From a checkpoint of a small transformer trained on Wikipedia.
Architecture: RMSNorm before each block, rotary positions, no biases in attention or MLP, untied embeddings.
MLP neurons of a small language model. Each row is named by its layer, matrix (gate and up: input weights) and neuron, and shows model dimensions 16-143. Each number is 128 + 32 x the weight over its row's rms, rounded and kept within 0 to 255. Numbers have three digits each. A neuron's up and down rows have the sign that makes its largest values positive.
A block is one neuron, or neurons of one layer that tend to fire together. After each block is what it responds to, as a language model described it from the Wikipedia text at the highest values.

L3.gate26:099111130136112130120091115116190118140150089084160093088169083140130116123124097149142181102123098122121145121096104148102127108056170132117145127139141100157041199128183119123152121151239169135135120143159118173132127161143146156133126127193164088121089185104094191086131174162132120126092091077178138147130099051179084142078096121132114082108135102064136118122078051131156175133152
L3.up26:152124096141140167148101092166150099143198105141175125152195086113169173115156117162153118079120148131149132132108142154046087106081169147144164115145108125162052140143158062165107173170185140124099083090151109151139153122155123147139123104154122095097115179180161159079192134097125097090118094156100190123089126133138156158094110126161137142138137072155170084133080111063113177149113
L3.gate221:111119077143082111106084117133114130167173120066147065137132088138127114171094142184145118100113128152083153141122128155102126093132130159144160098091082166085126141147050148141176191124170121096105170174088105178107151120124167096171095151140104081190123062120129094135174168175138145120139142177067118152179096086113165129119067097126120165097134101160179045110095108100090141155106
L3.up221:175138119183091134100119109159129128144092096128088091179131156127166133156082195147127123116133091156127114100142129156110147077082132129156135159089104107123138113131097117141105117124078102048136105136139143174143108150146135167179149109076183128173102087140114151135189118149168109147131096233075089138133045116159102128141095097144163115099157117173196088118156138114105179162081
L3.gate302:137117128100139101189100067108168174117132089166154154170161115161112158165118135152131104077104190138130103104087135180122110115141124089105189080134120112165094158104138140135144141094167163138165050128137152140167118166137167142135096069105146163149128161164117085098114180109151159137141110130125147121109149146147134082134156163139047147176152167158135093146112178096109104206112
L3.up302:104145103143116092177078108085166141199128128140159128149095127118110118123168179161138078068104188158102125125079175148111171088110128114142054173178109152133151106094108158106163108113188130148135100143135169142060161140121136165173071076105154097065127082162125129113156132087152109118120090118094156092095131113165141102184092175173082105179170156142178117093121161125152137166156
L3.gate323:096154139184182119125121083136170164145157115188136108157099066129120154113110122123115113067126082097143151099129144134122144082123089125085140135133100127082155113135126108160144072153171128150106137177166099169097189103140111094119067121174137062159128101175142147120114111137144080144139149118058141118124108168106105128130126089221177165130121084119208071170113090110109161166110
L3.up323:133077204139044062119106155106086165111108101118123154076101158118161093122107166173124119150122183152065071160088144151179189118122110151100138138065101161141111112102104142133162187134082120137105129140129119150063095131090156088158105134100172086152144097184124140168129123102077093118154120137036114114151091168097085124159061088129125136134084135128165121158157149175171126140086
L3.gate503:147067114132188098095087112179152131111144169136187110184137114083130110139157144162160083109113125144120150165085141091079109154107113125130183124108082155145161152113136149160129181088125091175171143129151110137035124163150090092123124125164167089117161103129125097132148082104130098097134130130155063122107099152128089150111109118139184071155113085093134051043131130123093111140114
L3.up503:123138190160069137124154160076122135122172098175111137081138154127036091121146133098222122160087083061123129115141157126096140121076129117126093078200098157109104102117099117125085167205140134152123097096115149132099114138110174099132140146106115140130116104158150091151116078195175081102115120202146163094109187113139140163103133074122118182125132157163196112111091062153098140182132
L3.gate558:145069165151138131107127158166148135080142113115152113102082079119101115138115144110189097128130129173103073033137085174159086160133136166199119085178146130158108191204176167177139104172133138094101149155089153121173133145191123123125156143127196133114071118133132143094138117082121135142060135126064148102153101126200153157093124088090142097078115109143158121166109120083081138143097
L3.up558:078124124166147145128155049104075104136114161111125180180161158090115125152185088149054121188126116146112156188065133117091093095088166160047165138094090139177139141105158114086105085116129132106122175110132118145121167115107126130173103110152083165102142193142152069125118100144184099117199118143158080138122113147129149148154107141125145180075149138162145079199089112088128135135124
L3.gate604:082112131104074154090136112109155096117144152140148162114175118136188100115094172136139168149118096185168183187112154082107092126121144151128110120172065153161071079132106125108111180191186125103131119122146129144153132124124093150143146137112155024138099122084134109112149164131135110143136102144124152071078126117140116100138131121121113123137071121198149095080110066114150147205117
L3.up604:140127102109096148128105098171172203098193106146129129107061165129081112162165111158111205123096179159156101097159181103073125150171102086213094107137078125135082150127150142174189133142126153112121162114127091158123116103164154157133146116130093141129152110084076121157104099117091129105078111090164140125095069117079117055144144134152099153110095097132148138090138138092168073148137
L3.gate620:109123163080113152096117172107086159160152113171156147149087059096124175116129159148179142116125136174074135142084129164064175021088171112137143120094078149125129152130117164154156115139156148159111112162107136147112161176177124114156120106140170128111173112102140109165122133110142157123101136130110183120153101162154096102202121119210134167131132108088204091056160100125147145121123
L3.up620:108113134171069088147135143129117121095131151075131079143119126165127148142178150152118087054135101164098156121168073142162121133149136138116120062167128110179172156108169106144142089164165091121118077152112190161113157141191077139129046116110147156109091094169139151157139118146150112128172133168105116109127126138139103132108077094165102113149113097161203126094114118118120100167172
Responds to: Word-initial fragments

L10.gate295:085134126035096127156128125109116124165165062157233098078130158125077110159102146063141123142126137118145164089096108160159134074163198144110151103128078136144166113187099140149124112124093098090090168157117113125161107133107164134137099136104090112188113125086120157182171135041135127179079155137107198102145142190065133095109155126143121152149142124096119091119158134119153097118123
L10.up295:103130147087127160154155135121066105148111106095115110146150128106122141152130095093150132119166132223184128166169105121120111192111089080160054115109164144142175106136106129096108117117159128142096137123071130113177109095158103171113128144116158107067136101112136132158140067123125166131143110207116095141133107090188142178124147083114125204169151071133116151118168099103147180157099
Responds to: Full-date components

L3.gate148:089122111121130110158124122180147102127179116113147142138123082150100135136117116083121164157106158065096135082129141139184156121165116100117118142169161130113135082121124150088054177129068139083128134066194183147068100092128204128096151176104057084200123136119211146172103129187130065116113132151102189123138150113122102171172184142118105123130128118151151183096128144138131182125133
L3.up148:113076107113212091077179125125139154168120130119168149143121205102090194084121147121101149052102090134136142142137116097198128128113147080171150137182088123159103179163212142140099169112103200084161070119149151096095132169138162116136168108113127157127142143172180100115151138139174159115134114103076127114145152127091161125098110122169117102137185124147148075128075117094125152124106
L3.gate166:151195103099125093112126140075143113093131081072157122132119106181107149109109142107161176124162139098135104139145085110162141145118105117077124131087100114107120122107157120094126163176101154096101135165108141128165111187090150135192129112121131128152051127156060073140143117049144128125097120145131075126110067120128098148113154136140068121152135133116111204100121099152151142209164
L3.up166:144106139146129144151121097127136117104079133118090068139105163139102130071129104124149167124039167152154156146100147086116186148155156058148113121135147094141092156123126116095119151116136131091105065160158167156130168119114154119132140161134118141115056094075056180075075128149120115103122155178140103127039108055144119166079162113118182089123140133119102157149120116129104237118155
L3.gate218:156057130148153139135166075122173130115140143176107128081119159138114119150081131081133156197153165128069115195178134139090077165165154136166128168112105153152119107148109158144132167110111143068125138124091079147118159202115109123159175093150122128115101145158196142163098184063121110106096164134122189118086094119173183098124159136156181156142121128096150169122142093131030067118112
L3.up218:182069087131116132121132131166116174103152176157153141127104120154089139107040120158155116149146173144095082146156110106139082151071124106163155122082121093100084190131129110117144142128054154159100082059082123106129150129166151154108172147173116146152143165116172142115163149053117152053123105196090109152123156147133161124139124166095101145112115111132115156146122114093124058092065
L3.gate488:180108105144172111086105090125121100130151121116108173072095124182164128124183167136114069196179095099085104148123142098137147100112093127084098071113114082171114073139127101174078153098131155123148090165087138100152102095152133201134116137104139114081151087165164153113123140026180140185080143121106159164154140100099116058152163177099073122145124112117164130136148119143165123104117
L3.up488:107121139116125146072131192109108191124157119122120135132139117148147157082138133056144154149166121138071156094145140103154136091161158093150113079115096111137073138156149148145131099092145192142168165155155204145128150169166156141103150176129042099096105062130096080197102091091159147135154129117182146090153173115097124095119134142097140066111128057089100129118193175202145134089102
L3.gate518:141169098151156129137167173123114125094030166102172173120074126151131116185135135153047177137137122150043165079066180124116110116155109163114128110156092137133078122149124098132102117140103162152092141091185132170148040157118171145111100134174088160162159113120083153090145111124107125145114164137147105094161119122152157075152099169131114118107130147164150094116142156127161152122164
L3.up518:108170169110048168108135159118113127169145174176148155101148096129114138094091158129088180202136126138116074117114158030155100115136108064138129119113135134146123082069146128153120128126114129113127118138079170177160093156153126137100155103099159093161143184116119154161184154120097175104111144101096159121087100129074139132109161078137099144108087129185139178146138108085118140137086
L3.gate562:149148136131104149192180089122192138137168096130151095121107145107082118090187085121086116157069194165139142161086116134145119170106127116080124071117105150092079134100124087147136136126085198085120078131115127196183072113163119111123157115149090150126158158200137112105159153085121130114135122136128177137110123174177123163105140100154160143125158135111101127103144142097108114150105
L3.up562:103109153104121100133125153103119123142171161157214151151105134122139123105088170140119123092135152116123152121068140181149146178124155104064201140125144135099141102091128161175092097144135174151138093156108182133103090166170136145070138149101127137157166156125155127132146162085131166055131139172137100169100084129121139125088135161170134063113100110141159097118080128115168134159055
L3.gate588:142128156110175130076108129122150184183166121210132157131084140118106123057108140113161140101165146114197096084139183159097148149099125117084131073156096156113057094131113140132147110168165188127181073129115118116135077146145128120066157088107139129117057167096151173110144137105138161119157176137169130130142110175115103090137110121163239174132149148076137133178191163084127119145102
L3.up588:167134085130159138083146072143086083103110129132146121134153112146131171140068177099117104138113159190123080130174113115140189144157130118107107154202136177123083142105182109105151083090182136115133054182204164148118139128092117106096123128121085172136131156130142174111148099108163121099117145135160098081093156161140142102101160142172148085106141146124088152108129169134070084136080
L3.gate621:166139128123100153131171068133112076171148151092119189133057125144069094116093119146053088171115106109146115107130145145150128185135106118136152170095159123119119129101128137209164138125112135094141116080117144173155133155182163134135192193117106161123189159091151181142141134058096162151103130113137179187050125077094096181117156121151144146153144165140112113214134126123121155130107
L3.up621:151121147107170088175107137113141131185128132175164094144143133110136080078123090111145084134099144115130179138082145148142155133136201124112134110140215139137093159168160144153127110179130065110168060144109178169105070117137137143147141112053087151141125130133134083152083159133106135142123186178157146202160157134104108123051093144156088125086127090147139069155123172106081175139083
Responds to: Ordinal suffixes after numbers

L10.gate222:148076101067155174155119103133137121111083129144113149109168174158134074136072131089109103141146127122111119135145154095147166147135125152104153110128171062120142090088145165124127152171128154093120110156082124046088101136133139111147104172153155157090058093119187114150099118137147120125093116109049174100102132174116134153175128079128150160109192134096160115153115083148110102123090
L10.up222:139139151125112098136125159168129114094120151078096151062141147100097126121103071138127087140120109157125076097155112154044114157091137059106117110141150140142092150144095123105121105074090164147115142021167078147137182133111113121065117161095104166071162130175132123099146149137122152142188164084155137097147164198142135053160163111119131181098174136140119067081115142107088067141079
Responds to: Inside formal titles

L11.gate6:159121121149192157137152151172132112110107187075152130142137124150180168208119139166148155095136141132130132124153066113121145139204124181152082146118129108070145151136135148139120175110159110100141161174086126141110194152123074129096152115116137124122129189143124107087102148081140108168137038159133153156104142122121115180142154091110114141099168149104154105141119090134114086080083
L11.up6:172148120111084143112169191154147111124058109078108099105159103085152137157069170148126121121192194137142198129086165152151181111112142128104135101108123145092100114114088150149140174126094160101159128173108127148109196185112147106118150127162091111131162159122170122150140108072173128104135115122187178101092166089151198132118091138141139120115149128088077164151156132093093168134136
L11.gate50:105110153134100019086081097146120173114145098121108086111120109105157141145140116108174084155182132152151114082154105106095112104152055120121149183152133150104154106156150119146115154108136133111119176141090146081076109122114134160098104134091133159217090093062160134154145170081100153173107087118120169094106143123109180107187133095141069141128093186123125098140153107130079077109149
L11.up50:154121132100083129119139117110129158093157138107183152101145157098202110149153163127077126093115169108202111129137121101096137116114141084178104148109112106117094119123174136129109185160150161128132094176143151139165084121125176062132089135125110131112046147108088171141099149122125205137083163103104106185123136160163155136126129082130071095077122162115162164091181135099088144121115
L11.gate137:177132182165139107133159149148151080182112148145140142106115136125144122110127189176157160144100140154117192146148117069132176126197147149111110166126155118140188213113129080181079133164120166128075091139088119152144134135095181183099145132121065114081117075129153136149123058159137141108141135108140106111117076097128189127078150128177148142116151101130139133113088117174162045153149
L11.up137:161134129120129096109193178155081094127161129103121189108131165170176109162109201139111122148159118173121148125121124228101185170124153093137066129076166106096064145118127127133137110157131093195178127173155118150110134114119147124161124145130160114134162196089112140172112171089196134157126055089160193134187160163139158149164104191106135158093144138176159143127097122141111090155110
L11.gate241:053106164158138173127108184118130112118127091127074125125086146163136123133158117139134108151127136108123129076154132132134146127171089105147062152151143141137161123097088130094112163126133110111135169110098118139084127136123158154093119152086160149150083132158092136098098082158203124116078075102109125108134125218133160165102108200095068131093176104123103147145111108159083051111088
L11.up241:142138143148145097127135156150093121112090099126110123102141159119110083116082208136143101167111109173142148122096134134122112106092086139159114141149171157197064087057140080159157145145097148124082150139208187108070104107063139153164137137123139167084170111125135136156145136182113113104096127097147117142129130181149177147200103128093067205135148064163166160117090142126123094171090
L11.gate243:192122172188090131163090135076144076114072158140143069089088097120109145122105196152140113103133124087152177140138103131106126164138148122055109149171123102153091161122114144108127164149090115107142130094122147144161141159082107122079155117140092103154073126073171153120086136087169104190066171117208149090116128139064169129128142147164096088129166139110139132132134142118166093165127
L11.up243:105135153115128159160156164166136136129138181113138098200133196117064116132059180134147121069163182088113104131106122153188138094180187103156116174165146158039129099097090103126156157103111128111154198167119130177143037137077122182128048145092130153098158129108114118189152103114093120086150104109132125111142131147126116157094156118133101123110107095146079160139103108147139144109154
L11.gate326:146107122109165113152160032144111131107160132111085144121138203097126170141113122172150116123121171156068069111172082135105120116104103171103183145160099147126211155135098155151122106142114159096137185178114108093173164132149144125131142103116184129133100122140138140120093167132115106139153051141068152178155161089076160148161132167081162134128114149070115154130154149138152095186156
L11.up326:111098123101127193091093129127075067080127160057138079158094157105125075138156179175106071141143128113163083145192138095154128162098130153145152083174152112077120148123076172100138143140142107153161149142122122112163081103144133128100114145104201111134107100150140114144156111110166091114119118084145137119175142089140107167145115159077173145106113109165143095118060218176111170095090
L11.gate390:094095141196106106129142139129139155163158150116074087069121147125107147050124193091134113115118155126162106086106104069172145073147109168126096134160126100069134178121070114136143168103161130144112114081126086127099123155184178166023105097163073151105103121153106093103101120115149182157108116134089141121136200091158137116139130100160131159098177164123117118132181145092090151081129
L11.up390:176118094143094151110129184152102110144127116092153102094207115127146085102086159104088114131103128169092090101152097133161090104175138148114075116153126088142094152104131106128158164150093145147136141118143168167119083105118135191060077091150095110073164119134140141133090107087129115140160129121098168123116132089163144101113182160136150181134147163073144078151091140151090105105125
L11.gate451:102131112167096112130159106124204116117090164119143145096107111151114140088154123187116131101121139155078105122123140095125157163214146171115089100177149136129020151120142110108131143123108104075152188139136104125124069144124102150114112123113109151110154133202089129110086080104070116155130095202134134156129086162163147135132136142092099134102147116100101084125103102160060084072102
L11.up451:100112134100107133121112105134054039147056141135170091121096169124125119145079173117122048136085118147144083104089131123148119024149151128104098136116118168095111159156165137160108130128127135152155148143106159151188155138113121116112130154153084140088109099120142092137071074117117107105037142142090149108155155155116183158153128172121125093082181060071133121118155121148112153105146
Responds to: Table cell separators

L10.gate357:142107089142136165109123140090180126144082127099126066075132154139173128046112128158089109103129150141144066138178153145124130132107063147111130077190151137132110138120177110100088129088143093142156094125136157109137107174111110138078125137152135106128084161134164098105098120114149118151092069094104117176136094062193123132137128157144112090144180086133148161080150106088088155165132
L10.up357:091098151201135163122092123115140078166130086115098119134162178091153168155052147116152131089158147177107060096117121134160158175122141159119109189127153077128144127081141132213174124114147125061120134168156138118114064152158192108110169102145124131126076114131118093132155137078118166168173103136132060149152115087092171097087187104149130066129137181139146115098130087131114172166187
Responds to: Physical-description tokens

L3.gate69:189141123137097143144170163152068168195134067076129112113183119096182144115102142055124130186142187099115088130102157115115156100073126131173129055142133140087120134144115175104084120109108102155150159139125096133100145127099155101154127100115104109110116117200169149082100152099146113184141148145109191082171101144114166104172099176061134162151138139168118178138157160153194106150149
L3.up69:149145064153127198174122155101133155149168063101125092121134119102211203159131122092121021143134088109155105156060123156154142118173115104114157118127152147178116170184131110160096109115167155126089144114090140111165086119097148133120075124107156175107114105149151021145143120141100123099100124139121139115174132101101199112159188217105143136081109132137161099140104153129121142116142
L3.gate102:151175128122099132113122168163146138175111131135123138049126111077154178177205137081091077130151112157151071167167100106157112092125122099093104152149095157148128188142210140176150135112155206157168143162090125129152106193125114120066123101105140116164131092192152125101126126172131151127133125224162110138070143146169126156127152133096123122126138155086139164142097184066133126147161
L3.up102:130083085158131093115120159130140118152164153091120116086144124135100158189090119146049093136156151149129063174171064141131149126081112083099154137075102098108110082144135138122126119133119167132165200109099143195091105207128118132090099092150157176146139114160123073122097095148109160194088137188123137114142112120123129140178095183117194161124103153110168177184175180090180118119152
L3.gate126:148103135109098107153092156139153146153086088144170114136134106109141144173127160095159085130073152143168095160129085078078167090175146063148118120061060122126115117164062144141143171153189148144185175188111116130133131163101118120129107143158158102162154069185132195160119119111124109118156137120099142166197106103108144136175158127122164154202093140106135127101150073156172143149159
L3.up126:213106110199095127148116149100135106162182083142123157102124168183093172172107187171111164125093126095108072165204115210121142102030099154098109121139146122107131113104135109164086090159161131137083127125117113109151086186119095192168149137137149167103170106157148084156149134068139086177139117113104139115150156107131156139126170158148054151069136164176136113081168133114129196134115
L3.gate311:121122153173127146122094109123121187177134090101182104137061105135136159128144155086102162141103165097122089093145168085140163159157157112149164030095144142136086077128121132103081171087108070117114149174118149145087108123074145144115130143151131151066165106100124095169179098165104143070147140172142177138176098127119089148147152169157137091097121168070119155090118119136161179148105
L3.up311:118145149156156099005126120117110164154153151146133119173077131135023153152153147100080072102094111127084176091163116128170135111181146091134088117151033105083172140123197154059114148163131123122155121114139149085093177130147139102116148095154135148124104090142176135146131076129140134129143139130140100124085128151158102141139117064118086113125136132152141140121085109122123156123192
L3.gate338:050117092103146144167122112129115149148166106114184110209065110115129117127132142128116197143160154137104110126108112115089133153158085153153164106073143124151151132115069194134155100125126114079130152150140140205195060102087110107121083080091139076138169101087116110163119148068078142144126146100128149119138108086158131142140137132146145230182087115146159140115124128154204144167109
L3.up338:061107154142144118150143112153152102176116129141138151162161113139129114161133195102115122122149123124093112170138126141099128142113128111099096105138107149181107169106168163152061160095174142133078156085123141137104123096123080132165168135088153076192106148123156072135094114137127195099162105159085081090145147102142081098113157122124157127101149125119110093116240190087137202049091
L3.gate472:167096094169150139100133151144152145177170043143180116131082187132137195160153139124123115166157161115132139133141125159129120052156112119156114134150099149116144143136101153134136082131180184154199171180037113112210156132079127175127108125157153063101123102109141115120210142080119145169118085142093166179123129102124127091175144152144145186149156163138108096158129126148111076122106
L3.up472:139160079206101139165137163136126138190159079089153084168085146126123160139151162123094134126144153097191189072122104183131085070146124096089155139117127133136132119144142139122169108097171153141170149137100127159211155075109132200120131155159122097125148102160147101090171142074066139159123100145104181150117150091128077140120132137159113164166141131110141168105127169134108125132128
L3.gate582:124109123083116080091111089235097169189128161150086140166152123125085075124101123120072113121147133130149185171134135105111136123208130173097127102095149142217112164159107184155084134135107151094079126107121133070126111177170078170084122183135140174135155163069099082090184167099114140145085106122144128072165172128096127152093157129169141145091135180145154125131152068130137145112145
L3.up582:095168164078052079111120134112133186154158135134155167198116091133118076151127133123094128117130154150080144072159138101068147114117152149179122125098102114105201190152124098100104122082080099125116129196085141120095097088136087083157120084088110118174162085117113139161143113121132132162162135108133082108107146136089169100149123104172232170145044133149160109141152149166153107123142
L3.gate625:122139125096125173161154085101081085130087122133117166126125171128079107161131149184134155161161150140105136104129098153142157142148205157103082035080141165137129106144130185148065098116130066166076145128155143135164102106158080156113099207138164138132159155105135102103177113171115132124104148117119117136141215128120092088128166182104121144128200182161140126118070087180121152099084
L3.up625:082108093201136165105119130125118137122157143070180097145129110193142139115157134079109135037081110148122174088093120167185146141131191138126157127129123081089169133104160137126164138117154111185099103102189157159134165163097107121126128205161050091127111125069129138121151126135164135153148172131090130149144125104151110108078159143067085133105139069098048204081109124093157126163160
Responds to: Date components before year